config.toml
d_model = 160
n_head = 5
vocab_size = 1024
activation = "swiglu"
qk_norm = true
init = "uniform"
init_std_down = 0.0316
lr = 0.0149
lr_head = 0.00651
dataset = "wikipedia_en"
MLP neurons of a small language model. Each row is named by its layer, matrix (gate and up: input weights; down: output weights) and neuron, and shows model dimensions 64-159. Each number is 128 + 32 x the weight over its row's rms, rounded and kept within 0 to 255. Numbers have three digits each. A neuron's up and down rows have the sign that makes its largest values positive.
After each neuron's rows, "fires in" lists the words (lower case) most often at its 100 highest values on Wikipedia text that the model never trained on.

L6.gate127:122111133133176138109087171104102105119151097115080083190133048169193146131132120125114116145149136134107156107098129169105028085084095082099139111170102107062191149112147111145075081178120143158107110088108111095199062130119107108143136112100122129126147093087133124138140119117118099156
L6.up127:159138114175106164108094168141125119129150115134082057163096083167204146157110122177068079136143167132097102135110084141099067074145132080101164114179125122098194171105116106105066089157120119184086128092079129157205071140075167125138132184123090127116132087090140132143152086116139120116
L6.down127:163063091129114119145192128095165107067159118145150148136155136173131105135152126142109103178132172093129090155164163174141111092125158072140111176135076149159111143154150154195099102119145120142170107160145194149129113101183090075142111181098191120125157100107109147138189108096095123093
fires in: "in", "during", "military", "since"

L11.gate88:136098170095147157124080145090144109106157057160127136227116132097150105164108143149083062131128126142143100127136105115176122154164129110065105127162168202148131143092149149148112082161141155132093139151111108156090121133106120149100137150129111144020109109103149108169157175090133107155
L11.up88:143118127123146168149102151090146112140162060102081178220148093154165086179103149204091088139100168102129103066120141103162089156138100106131140080130154195154165124097173122130143115175172127155122159131114123135131120173107133132122095133128099137077100114096140141174168154141097103146
L11.down88:151105137124165106127145144096098134108125133198179099096134139155113139168137128066060138121153205118081164106140142109123131126178102102107140140169095102129077103158143124175060119130131155161112089145131129165116127130097081150105143160117170135132096168097171123095173136072089177165
fires in: "in", "during"

L19.gate268:060190107177153147112148111107150136161123117159089135142175154123172164136160166117085093119166086110126132129168113115101177134122169117144120046087139117194136158140133052151099111075174106155109157121255120099161194112143173141100092076184097159145116166149108130182150071157135140107
L19.up268:096174152161125162110145148131122130150161122145080142138160142144164141122132155078110126180198124139127106071144118152142112136193123105104125085089092122203113139196128059156109115074131118126106190163131099120141168053149162162129113106146065144142116150145091191113099067135200165108
L19.down268:140161119162141120090092082075179173074110147143149137088176132116101186142142155137118115096111178116147104095167138167149123136181171169093124136132088121123153119167138113114158125102067108086125143085188071118150202117132146143112168121098121080148116149094165155121122124153130156149
fires in: "league", "left", "level", "le"

L4.gate304:122112128125156080149144112097128150123127099159137143195069147100106133162141118163116119091145176131139147140139100113136186192216108109110137104071076109113119144109152181130087099086148145170112134123096091166096140158073182101111157131097123144143116133110146095122121166093108089125
L4.up304:176092062091147106160121163091129114125117100149131173165107159124144113165118194177120130119163132171142126144127139120071161155173131093123123081120096109124108177134082165113136104124111147189158119121118087150114136129082150091099106086045145148106152114154146151164154172105128110141
L4.down304:116181123097135114116121153078128130103152144190137132090113120178099110133146146130103113066110216136116149084099113136172125127197082136180128156094140141112114152148074164185085126102151152174132125166146145150133176127101122127138170098092143160113121147057152123124149142028094127113
fires in: "of"

L3.gate34:173137120081144085143130125172122120140161096135147106133132166095129078093160126068181082100090051179129107136160137075135129121092098075144116073126141148159117118128109171095149156156118131146137119140107167145168145141179146139057160120098132187176084100144149102132114160070184129147
L3.up34:187168110108151073126165149176109136113133116125142146100126145092074089083154153083173048105132090138115115110177104047137136111062107126138141079125134139196159167105108157132154175168133163153126090123101149153132126165174168141094120138121138174145082152135157113135109136083174099160
L3.down34:127198100128134093152140104129102103180117117159188098172111178108192095109159091117155179135056136088092098144161153040129100133060122117113168116088104114115133088110106106168173170158107170163079133080138132161083179152171086124123180131127084189137074143114153109111149092076138147099
fires in: "had", "has"

L6.gate129:114139099162181188170112072158103114067153140114130116110112137132133080129164040162102177158144084080187136112105135140083166117066174123132144107136123104109113151114136068138061137119172135040134098151165139109143143125067111102096129144138148114105115209126138124087146118127179131078
L6.up129:107150112164156190208122082146078137106155127130113124096104133145116088144163047119120151158137093109161164120098126138070181119059213143127141127126131117118101140134138093150021121112139128048131102171171137100124134106097112094112127153143162124083118195125116096099135101125152122077
L6.down129:119160102142158065107151117148140138116133107154125133142130139118154147137130120125135132114158112116133189118124183158139129108122117118119139139140113105140118144126095083203115109024093138054112106206113158144162110081158136109199145160164163166089115157088169131104176147127136118111
fires in: "group", "grand", "ground", "groups", "graduated"

L8.gate222:113089177139115149153025124155135151186145128119121109121135103124139188208092107129076169168073131099157087138111160121101089145089169169084116121182165119169124075111142148156149093155130173083147175078149135122140148125145188072115144086109089115138082170120146128141170169139117155101
L8.up222:072097172128125142134046092161134171191159116122106121132149099115140180179092111111070178173101155079134096126117187112078087138130131207096090125176145101164099106072131157120149127120128167062144154067144110138150160143129202085106149094085106122136134140119131122138120140134092140117
L8.down222:135133130121123167117107135138137158136103084182123168179159086171106123114129156105128135133120183102152101122165119105142136086193145126168124103134117131158099156087086121157196170155137198155143096162124168095088173085172080175156081120143181146131114113130102157128153187151117122115
fires in: "used", "use", "emd", "rsd", "mex", "using"

L8.gate228:145097117146106186125105126142164148108154146095163098139068138169138183109123085098085096130109137157147119097099128170105112183091137094096113099157115144125103114172108106102094121139117075133144164127139111132180093085127077140124096160090087094125094086157054122124164118103210124100
L8.up228:108140144102151161129129118164131104138100099104127091056114122111124115161098171150125121097116162121136129127121090096098126123138088094164061169140133183151156134154101098158092141091209175117194142123129127123088155170128131095188145153165110165145081110185094105170064144088124129108
L8.down228:130137104097139142136128163145125088123089065185126106140116131148173140065098096093093099142109132105155137119185110112121150122202136094151104142192182125151125164204098070114110114129155102167073128126147107163082118127096142053194134147181095162178056099152106119118121164085091126151
fires in: "at", "enough"

L2.gate75:183146133068132173133116110156109077101143100102128110160131183121097175119144099129055071148101139195136110106131100149124167049148058225101094158144147171094134136097189133122149176090138147156125125157161118109091134169139105059150154104126087133061121080128107132137115114128141117108
L2.up75:143172111038104149108122117168137079119156082110142108186117196116103181121116098104058093135119161203120117094136129125120146027141067204092115161135116173085128120119174154142163164095138158166098151157180134099101116171163097070155119115115103152078083085132130161151140147125142135123
L2.down75:124171115078079128088134141121118122114126120176131134147121142097107181092138091080083074114111190167077108104140136112123178102136045189160134137167060126112135142190091072144156128079127153159106119121120140118125122157139075122167174112144138146077113106157153190142180155143135172145
fires in: "a"

L19.gate189:134157116127132153133119125127157127123116115182072173135131093179069105134195092194182145061150146165095124122100181151041114094115061129109144130098142123183106125166116101170122123082139096168128093128080158129146082183106188093042130124123089144156109097128118180093092185131126132118
L19.up189:153152111137123125125147126134157164072127184183091128134120075124058169140150106142077079105170166143112161144144126056103152143117079115125126200083168116129121091114158119153210154118123141180128105153054124132142126074112118115174181157149175120133089127085144139180114112083101104115
L19.down189:169083146150135125074080139138151105067103069195134153146130119139149199115164119080199101065141119059161087099109114120173114160180128131103123164206101161177153117115139155169118114136166147087088124125190132152125152183134198147124182115151186141118114071157106137093171132116167126165
fires in: "of", "the", "population", "area"

L7.gate239:109111194136200125130111133196184090133181117112130088112139147114202123106060125159147176179134122099115136154135131151167137097128115162171101133169190110166077111140087118091133094169142138104132119130222120120095101138106121115122136109083130092109103155176174164155156143086143095062
L7.up239:112097183106044145131093156147125156076167167093116107032151108124127123115134168081176140149168115152108103117116080108152165146120135098173134149172138136196082088166088162111113177134162070133139162146171083120144097115114094128102136140086139118161066176149158170157147089114106112070
L7.down239:156151130160085092131122104059084159098087106119096070114131101143141132107217142135145145101139176166146145067127132099141080150063182157097125080167097128147078039118094109179139120143124173111172150153089171072117146125138119116121152117103191170134117134102121121137110113114112145175
fires in: "he", "medal", "she", "media", "career", "personal"

L11.gate224:156109152140135126134105141113142130140150196120096121180094114098175143087165071146184157148165163174182176165109127163124059160169123142113099130138164104116081086130089112181133111154114057165114127175166110130151101138174117131107173137168104060111131131139140158101103108139048139097
L11.up224:158109087105127170119175124123127137156163158165107115161115106147107075150148091165109133093154084151160083138107128117089101127104159137180090104071082064086116117082156099120095154172101106109159129130109152221116070063108136133119115109115161130088065156091108102107160186173107069080
L11.down224:145127175178072086105143122054113122114175104170141146123139049145163161113056113153094123107090124085146096054135102159141118099139139117118167084120095135090118104123102140097116078188045124146135130132156055139155156186104107069128134108158073151123128155169127092131170167182098131124
fires in: "for", "by", "former", "europe", "over"

L5.gate12:156144066125147103132121163128092090177130142110150166093132076166161157069107123169144104170100153146151105100132132098145111092080100109170129071190101152082167152095102090087114090181165120125141129106120167164116143131159151127112162173134088123174122214083092139085132083130199074131
L5.up12:143156200110172094141172113182152122066130153100119080130130101124092114099167110110141123133080137110120127115149097103160090180142166129115093080109171085083104123096143136080155201123156103158113129093152133135156140135188127112122152145116116166153149108146091088137099108083122089126
L5.down12:147162111083117063125133182114092108173140142106160142123125116096122141091173121185122110140025235092067136176107117071175125092106120145150151126115127098128131124088133083102132147059107135136125142136134075143098146161191125103103121186117116188160054160104099132144078113104168110122
fires in: "had", "have", "has"

L12.gate244:069124146100094097163102119140095137047135085153150085155124120071101137136159139103126150158122156150108128152186116126149110108069137101153059057122163125113088063140160150084145081182118063102171155104078148094110140189137142195092131159117161112131127147106111135124150128155161120115
L12.up244:171108133118107102056117116197122159079135082187100085145126126065178105122121108139112130153172099127113077133129155159128115064202158144131090075135156128125142100099179117039132129145129122098140120186121184100106127139050105126130116157146155122119106126116161097113125178140073107111
L12.down244:106154161102146121114117113144069128108194109119131138128126148132067127110119134183103094063129090170116112136159178186122208107153105027113148180104144182129116086135135073127039136110149151125134130227146157142144069124105125140161148145093114118193122083092124092168142132158167111109
fires in: "north", "south", "small", "northwest", "pair"

L3.gate74:107126124153094092123083144130106103142155157132109111095167155143144140135128062068157166159166063121108104102144100141119169162172136137122094106094140095157188142112170107143113141136183151064159145126132128060169158070087107079064107156113102114101128179154103087131131101137127124106
L3.up74:082105101236156051096104213091096095133129105159182114168107153126094146114149148124130067145146117142113113137165106097146151143079137135106056120141143136104108098156109148139144072062147127126148224112150104149153149128109167117127099132189085135094149121114073155171098140170128106136
L3.down74:098075106198148089071179131094112126114115124181156144114189133151090126135119179102141078070137155105147090140173116125107195145118131134169113096139168167153130097146112154149134085108090194100127178112179113104136182059083151131126124117167099117140144097102104118126068116177162143180
fires in: "league", "left", "level", "lead", "le"

L4.gate194:116097078115127126135132137141119109101128151109146113147128166136182108129178165156096114139129130129124193169120123136133078092156095097164121091120154127120086097121149112091137098117083071117133145190081127092083175156163173130092132158128165081164118089145078069111169175179101154144
L4.up194:133128080138180142133109164067066105102109224199127070104146129064179088089132122107123132098134119144106132151062115127125100158158150139149075041134162118140116154148098149124133122107072117140096139156103110086104140170117137178098074108125183090167139126129135131119120104129122158164
L4.down194:134138093137154116164172080118132091105145159165179123178145156088097134127222060172148075103133135141130110142076184108117087102107141171151091101136116142182162121129071176099109099135137148102110161144111149130079138110128156164106112150112109131155163083117176077070110127168116145154
fires in: "south", "north", "west", "specific", "northwest"

L7.gate63:148112126149087103149176070126099148117144096164159110110158142078119141082129133115174145124065092161131128162091116146136164178116147117153064127163131150195150097128176098138075135178083075122078186120149143115060165143092158135112108139110119077168127108145146118080126165097126079118
L7.up63:099114128133152124104158130154106136143106145147174053130135150087127127048143112135097124072105127179127128138109135151152129157103166092145138175122174104132128126106172138147093144109130091161157156110116128122089104136123131110124082151157173087212144064162119082124136142184150163092
L7.down63:129134140140143168124179094180092087084141143174138130141106150104084106093131117148130106090114169187122094131151162158117103105116163125118138139137118131160118115134104143148093179164119144122126155173121141122159091060111120153184140188117109094188151135107169116108111077131149125113
fires in: "north", "south", "against", "runs"

L7.gate281:088097148150149131101125130129143120174138140135065101127112153144146155119077105101098155127106115131137113115146136091132120130127069136028138175152126123102105100086089099101200178120094175097205097100155113193097167144159096093110130132160150141144140115138071132182105202142133108167
L7.up281:064115153110144119122111090156121131169150083075080086149116152159105124156069114099117160140107099125100141126172133114124173144138131121075110164148138110128131111078150154092188163111094166098199079121141096133092187140186117121107155089105144124132121120144066138146096216165102097149
L7.down281:120154165122137126097137086179134125114165155114131096142168140094125156129051086153147114155112193126113146133193114056113133158143141115148100175189154138161112126078145105090158239179137155144176137083127156161129149106218081151124159083098101094130164136152073197120123169095125182157
fires in: "used", "use", "using", "required", "usually", "uses"

L2.gate202:151076081079082158106103137130146089127173037130122138123111186087118171166150095164105076122121123191083141099137122201124099116093136138131127128177100078144195128136134107129172143144100092135115157160107114057148144158155080131119080086082109119081151104134157178100086112156143123152
L2.up202:177122068082131181117100123154136088135168064151139126123123178123099188152179099187163067122105112164131123128155090133109148075145110111145151145213117107159157110118156120182159124126117104132093089134080118082160165133169063122139117072084116130087146120128150149118090073139136132129
L2.down202:166109088091104149121098123123157111159134054192182098119127129068151171129131082152118051120100150156078107123174112111163109114151143139161152171211098116149172082160149119182158112109113146130123121130083146112151148106186061102163115112088126133080107156098180183119090141155107137144
fires in: "a"

L6.gate139:195161117050186115123190142130138103122087116090117138081091116109047154128113090097156070142091115115107149130142143123157071164068094114179081112154149154149130141084129111158135142107175159112153078098180101095127137147179115176122164153080095134164125180111063092102152158156124082079
L6.up139:198178127103176122175170167124131112115127147074124156085085131127059123124101105106124075151113112141109099139135143103147099160079132142140104091127105150132146112090097129151096193149165158105128057065154129112096133155207135155141189129121069184145128194102089132089165191100115113086
L6.down139:175210109142080097117177180074133098200163116167126142148106157104154157108146130116121095159044194109120119160176152095144074120061106117124144131163068073157119118096131102184139153138126142102123086133141114159102155129167133149143136156124122192124057163098117118155058144110148108099
fires in: "had", "has", "have", "with"

L2.gate144:105157090120157103102124182119091083139127124112133113162075184145119151167140137137147056083121068079096067118155095076153133186119118138149122068102053159144101156103147111108155186140119110152125172148170156079143165073138150070105114142122084138141107088111071109133152115155141142105
L2.up144:084106150155143156142153122107084113133119126145119093148114198127195132147145093117098133081160108104133140115141126097109202147178137191110099148085115127149128096178124093132102150142130095144131203185110106097136173069104113073110080162107100068080158078162152134153101082189109197149
L2.down144:099110182190136163074117116101119154137126111114061125087107190130153136168155169105092102105173165083114132123136126126104228179157094134158111119105136227122112142147113116152067194045118078051175181149127102121105114112111128155130075107130107096107177120124117126160153111152106123203
fires in: "league", "english", "england", "translated", "engineering", "left"

L3.gate124:102124115105144161139200139162112119160099095089089161133125117148147140054088070087137038156175120139147164149065102121097183112167130082133170090125109139101173082118159122111128171117157128142087132129144139186163172116175113120113101103108067180135221080085061084094156088144130057090
L3.up124:142142137049087146091100099154178143126121148141133127152151075115108105106101064197136063170127121120159111126099069117089119117115096062149119145127119079131113113111113082111124112167135143108095145093180100190074134133136108117067154157086133143174167153109159140075102084158130054072
L3.down124:174123187101100102116092159153153114179152133081140141132173077163135087107171134172104160119073197128146095136136078108103130143163106078134145167140191114159133169098120094145131159119194146184112145102155097173122142112167120130131200188083138113159141163108112067104132109110111094123
fires in: "after", "known", "before"

L9.gate294:174179092104132118108089157173081122136135057127148158109139160105137102109123121139182076159118132148114091106140144115121127124067158103146096100126093133084142109127154135129102090141100128075049086096127135113102122178140183155135182116121078208112153149134102148155114177111140064112
L9.up294:128195098111081096095081106110068137099111084119173109110174125125076080137139118092075054148102097097139102108170143044100127137086161081188083088145089109083182163058106162159138118129092146138110097104124113168118127160165111106143192119101117147170137154121122133090118087132186120088
L9.down294:158134175075098101158146166144177115138130144189147139097162188141157123144144132050105117148072137088103107152198166117169116136122128137111153121131104129179175094070103054150102183117121143083149104129160143199128159100179130146131193134144136184117079164083121112119109085089153178124
fires in: "had", "have", "has"

L15.gate267:175147140114195147146144161125123170150137159153129099091084070090098126124088169161132129114064146158124094104091129156139195100139149107096088136158127096111153157099080073133134128134127091076101173074112158163153114200197162104152103149122133144151175081129160110146112114134139185175
L15.up267:131151185116078172130141199101146103152120130148150146079182156104132108145113129073085122136126060122169077112141157073106152072058159112112089167115128162148137147073108114131160098174152102149106131128153137132116104153098134125132122108127130161178144122174087155101057101094086130128
L15.down267:072196160148094121075078140141132140131074100155108178113143110079148138131094129132057129116160160169140185165166136167112086101140100155107181107163188125154109117152167122107134136149098137086097144104110153137091192147162080133127150129137139100107098142064133109121103157160120175144
fires in: "received", "receiving", "revealed", "appeared", "respectively"

L5.gate95:138128132103146167134157162127098094164144098140133067182093092110126123133093067143078079153179140143150121105160086172137142146175092186080116127138095134118138148070162126095132102112172143117123129104124123125136154116146147137123131113118119120138113139136144125085192140139162142121
L5.up95:121112100098115180109135187125106095140099086144099091174124099106150085138104080169103113194150117176167107086142088159104097125175109136079102100159117138102143153050139127116142111140161158135137119118118120141153151115123143175128109124141134104110152090150146159100166177138170111123
L5.down95:166088163122132108146187075118142112137158142165111141133136124181110122146136133119073102189156241131094087117141106134158096153135119100161151190168153134133116144150099142181113127151162166166083071173162142170164118072182127134138159132104125122080117137124151104129179146072096161132
fires in: "through", "in", "during", "from", "throughout"

L3.gate110:124113125110137132146146117199091151114142140153100108096168134067126088127102079124066096164082173110104148109117082121130147170085096103148117122133167182092110119123186154084115146097095123142109197148087171095110134138095104153083099113087121095182087179132084093080142134178080155059
L3.up110:063099110121118158138151103161097137141091127147116075153128130033129033099142121115056148098121136139156142105138083105096128099175108120177118100108153145150036098110135149107097127116136083086168177172071152076087161140079107145081136087138139141154173118116082134115131127144115119108
L3.down110:134138058103148125137118074196112131115115137136164158156152148084105104053161092148131138123046136139140134148100137114081114125143141163163083131147093113127102080114116165116043142122116229129156151166150138161139111099085119181120116140143103130174153111096148122102101104157178118102
fires in: "south", "north", "youth", "public", "northwest"

L5.gate240:188096161108144141110131103100176156088145170053112149150058110100171098124106093066145117119085159140116068139096142151127098113123123151085106176141149145125108070123131151084139096183154137157233138115108111118144082188148083092113143167119091109164155128168104057128115114106154067075
L5.up240:103083182116129148137093082123163122142120149142115182156089139100194091150143090154148084129143169146116147121067188115062112142065150122092141082122118172095120115133131136169143113160185106164178131102148135164120120170163120154128160166164120126171149107118097087102175132168226170156
L5.down240:134110127152121144145185125109141143155136143107073165146121168115175116138136064164100049171124183150067127164135144146125155128160094191099143156147104127180118086137146118142125128152116123188124116082117126178158104158156099109114158191121132201130132149135111163159158152126183138112
fires in: "about", "where", "with", "above", "when"

L7.gate2:132057163117099170160090147123101093115108121079146121110105095080139196149104104123138153167087156178113093059155126161095146172161107198174084108141164084121108110160098145101075145197139134126123098100175072107163168090189145159105108122114104088179106152124094132125127144104121065085
L7.up2:082114113153115159168157108156123101157119128181169127102047084121114118145125109146049063124144154115150059136137119070141162094151077058073151139101073125109152184172143076144126114111098147145140117161140141156086085071040160159147097133141137165095136120132163165094109101119143183175
L7.down2:162099157137108152159127158134136112115099072177058094121084146095109180100112114113084097168067195133124093094184124106135122102147113095127107156111164136153140142188130084138083095157094136163057100088140166126124126090096114176131148128184115104172091095169122112153139166084152143125
fires in: "at"

L17.gate316:125137098092102114171125121077137130129150124134088099093148104115126172135106144131107184096116181148124118112147163101133180055115122121166144109197066140155099103153168069156093131106146173099146143149167085137089132107155147107108203094092091200176138134193112127159131126096153147093
L17.up316:145130112080138114124093135123157128139158187100139096128084190141170109098169150104106141122066160100153162074176125108188143084144095092124139142109083120107139152111142071146112083149133103116178159145169158104135137098128149118078132090181143155099129175143137101132127131125134093111
L17.down316:132091191115109088088122101083128129048130089189134120144124089090129138150066123129161118165175156119099123113138100120147180129173147119151106126035195135108140093138114098117136102085175126131124094161144150162153125164156134070177132217145110070111147131131138099106168102128100121204
fires in: "for", "of", "to", "half"

L3.gate313:174097156133179117113086138143047142135113103150111145116154153138137129134067083107113077089105083059171152133134174162133133175127120115081140144144211151111137109168182133171227165143118143143207110113107108170130144187211077118131130116166094119124119123129104066117113138121153097131
L3.up313:097095121108116141121085037111172184093100153085061107114128122100147109121105112111125167132091120083116095064164132135098046157170160173143089172106156156128108117105124146098128134084118173102195114123149114147121140120137084113127155155102146120142126168128073106138097097182115076120
L3.down313:120125134083097142162093105129142166135152138117087069115079141095138155145075097147106130139126113101132092104161115095106185162150195117131100176184183131112142091163170127122143151158180232163166137092141123133115125099174092101102164116168115097166142132124088134173119153122126093150
fires in: "used", "use", "included", "using", "including", "include"

L2.gate235:141139159117077125100129073086142163147157130132125050062181151073119135108160199128103128150094131143124151113125157129114074078189035136107130089088143143186127142138145116133082129108138155118151189105137162125161132101129156134133122103132111177154135112164135124124145127036135161192
L2.up235:098131133159107174140119120130167149117155112080144105073102146125156087145133164123116115107141144113110166090156057119083094110138141150147145133125115135134133117221155119081079087111134086108127142113116127148128125163125153130119140088062129103144153126111129109113137151152161162132
L2.down235:149152108140117122152124097065177129106138116092141148135091169138127117119147101145169184091125106107158186133182186104103155108077183132165136137104153151109148105130171145090167112056147106076087104145096139133128129131147176178140056119122091108111157179181100094152160155148133126069
fires in: "18", "19"

L8.gate299:136097105149118149174090147106119107125107171076132071140136160201153126118102138121064197139183128171163156117191098142136066113142121166115152175222142124165092098116139132128099110158146111149135148151187133112157122100149117115160151079078128084105070133146185113096130093123117177119
L8.up299:150121098131129095159111132118128155125113199074143077138146138177175134148105119133078196136189127138092127144181123117138085144162119175131148161229113116189049083110132135133133128163190087156129166121194094133134107113151103136142113072126123093163078139138194138124139104137119164097
L8.down299:125155136131076128087122145140107126126112156167143158102153145170219125095199114125118103079159153064121114144113117201116082115154150108157119121189088108145050103144125119145112203040152104114129160122087184120087111145091092174135112138136162148106116116074138163072122099184111117143
fires in: "he", "personal", "anderson", "person"

L6.gate82:187112193149148105118126128145131187126112163088057091109178141150138107173161093059146093119091042136124147074123140138145152146111145132064108116173194113126078118141145137158115138085104161170124155131135171122120112142115104141168124148094137070142055180198162122156092141060137127115
L6.up82:121144151150150098181095105135130169106163101140097203119161121141166113133147099135108140151105151147148120102121196176083100114152127128158125132101106158149163113187185131149134111176153159175111147126136128146156128110159100123142068147166113159099123118100097069029141083104089153227
L6.down82:130106187094108102140139080156165163178137089112104175228140175120137129203186102150103138214124157148168111103099151136138104135135154100077119120129177120073100110168202135146144088151111123175115111138086114123154080163125112079155133197136118199112128137119148070135109155126172134128
fires in: "about", "out", "above", "able", "abandoned"

L11.gate240:159164139120180177108160117122163081058123203132138159122072079147120159150140135083107079121137107103122083074100122123137124153060120088118112130144154131123131171116121148163100109139133175083122113134171139101138123098141099088107051204152173102096128115126100119061176152094189126138
L11.up240:165184109134164192150157110112170063081203171091138120123117128128103140143121103085083129109117125053115103112117065179121122173013149096104093096157150130147110186095108104148110115102132152085157105172162145161160137116166087128119079202101149102092140144158126151074208116124160119111
L11.down240:135198154139131082107124138173116115145143086150143141117123125133174166036128100161125164156129161157119170108098152126127138127154142191137137122122079077109086150126127082113168055075127153085138130194125126163100179100159113129158147152118132130113137169086140125108178128112132162118
fires in: "group", "grand", "ground", "groups", "gray", "groux"

L18.gate60:176134090131100107107167104085129126138122118119108111112105147073128152080126120125127140021137164142108118114089102092149126115165105106108186113097138130117049126140162141068134168126140126158148107130122125169155054165124163111035115064106070115157120147124108125139135146146140139113
L18.up60:140079120112110105121108109162072122140076151128206037175157140177088124077193129138099129121131151135084124107150135147128163165102053092069146098114167108119066142184131081122119097144103158151115142158130153121117104116162129100108161073112142230123129124121157096160151100076174149090
L18.down60:118106201134174140159072156077199093098123084126122153128082119097096171136083156189167100136132163107197111098072109136168115135149140173175084120134161123151153081054079111182131138143092073142180081133194134163159178140147154099126112139142140151117151193121103170083135158101098114144
fires in: "of"

L12.gate315:165085117141156124099120194101157131067160160101119139170069087120128162118120107082185140130149164081149164121106089126126065198178132182180124041185076187118154141138112165179142179054107108128134150121157093138196140111113089108129081119135145088137144085100068160058156097116153113137
L12.up315:164061096050142086115127199147172140136113133134148094159113103090160164128087128096181159116062138129142141148062143147108151141196164155176122128167082147134134127100124096136145106100082137132078158181118088120159110091103170163123098141130092131140130144137114131042096115165098122138
L12.down315:141120131090235111054170097089119142048120150157115100121130166097139176132131101093137134217110140117099167050123131072087140180150141120112122187073091144157123114098099148165115127092138139087151162202125170183144116054132136148158114039120130114132134119125094160112131095192157122096
fires in: "tour", "tournament", "warped", "france", "tourism", "tours"

L5.gate181:128131073182074125131151131063169121084180126113071142119140096105130133091148106129103134090150124150110157211049132122190096100161120114120134099118108168149116131080170104157116181181117121163096194111128136128107156145150156071104186120195096122151138157121146114159166153140056109139
L5.up181:150118109204158133160163076126115181151144117162126125104151112170128111177183172201142139118112081113116175137136104077177151125088122126153130146109122162054095120164166106221122159113094177133072163138138106169174136153125138101146123046094164136107152135129169132117116140133144085155
L5.down181:145128118112148097121178118096130187157125103151145127163131095173166078109112128095133122094175079110072110134157185156097106156117130120177149110112099132109134098160116158134089149115076094119144121163120147137143121182081161072092068111187155110111077128160135110131123133163158158110
fires in: "for", "by", "village", "villages"

L7.gate80:143111103183086051123089176133105121131123125146112130105159127079116136118122102111139164131121122145114116156173140074111113153156215137136144076165187127163053093098118182172114119170105112195133126135153122170127106121106157129124129104134147064099106138156118123137123122157050128096
L7.up80:112115139124102093140082173126172095133112162107119079095111138075091085109122098117102124095122113188109171097168097115167122150159093123120131134159141158089084098128068062159151169082126139114155160083154094176105112036159067144132108118156148156142100145159116154117074140157079092135
L7.down80:101131143089098161162156154139121103115112186162087102026118091171136117121122127137109172102108125110077155102157113124141126158116097144127093159171109149084151111138096084114171250149088121083127134101172156154037122116124105112124101085152132118129113149114136193120110114119157136166
fires in: "family", "medal", "average", "several", "personal", "anderson"

L2.gate140:128140111147138099127134136086158120143059163112166078139089148117141138091119136119144160085090085153129147118125105125125142070125095118092140088070127138192124127137094120121122123078102089140159138094169118142103199131181184132144154079156075134195162126124104077148150164138101109139
L2.up140:090140134145130107113128123096156099166122129096145100112137175128158104102119171090128145074080103153130178087094103103135178100098119147088152086106105100166122108132105126104128107075096099158166142102141104092116199074159188159144172094167097107166159129160104105182159181088125121125
L2.down140:109221115146069141124095125102091165145136079097188165153141159151118124109127110094116109128109099122100158112159134082182160178089182133095107152109083058134162107133083155168018144117172106114112119145107138068165174111139161120153135081124105114112147153103153191178123119101157092181
fires in: "18", "opera", "1892"

L10.gate247:173093113113073164154187062150131100114126155132104085115112153098120144096174093174122151138115189159130142133080090130090101110096123122146098122138156114175112137134116105132091147159065096073097147181103119126119131146105132182078065183146109141175103101133114132119121176106102156156
L10.up247:198141112053116128073141120167086113121116128159102130152110149018129103101166146115154159109140139114087161053090099132137148141104107091129123170144166173142109079143115105117092139145105119162127163183073111132098144170109195131095068128108095098167157114132092126133090140144116124169
L10.down247:150139119143129113118153065188079129115151117168167147161113160122086096089163114167147111121114122173090126094125160160121141109131129107093124168160123145201117030145100147148078149112138170121133157225098128151129094095105110188127114158108114106185110099129123065087121146137158134127
fires in: "south", "north", "east", "west", "eastern", "northwest"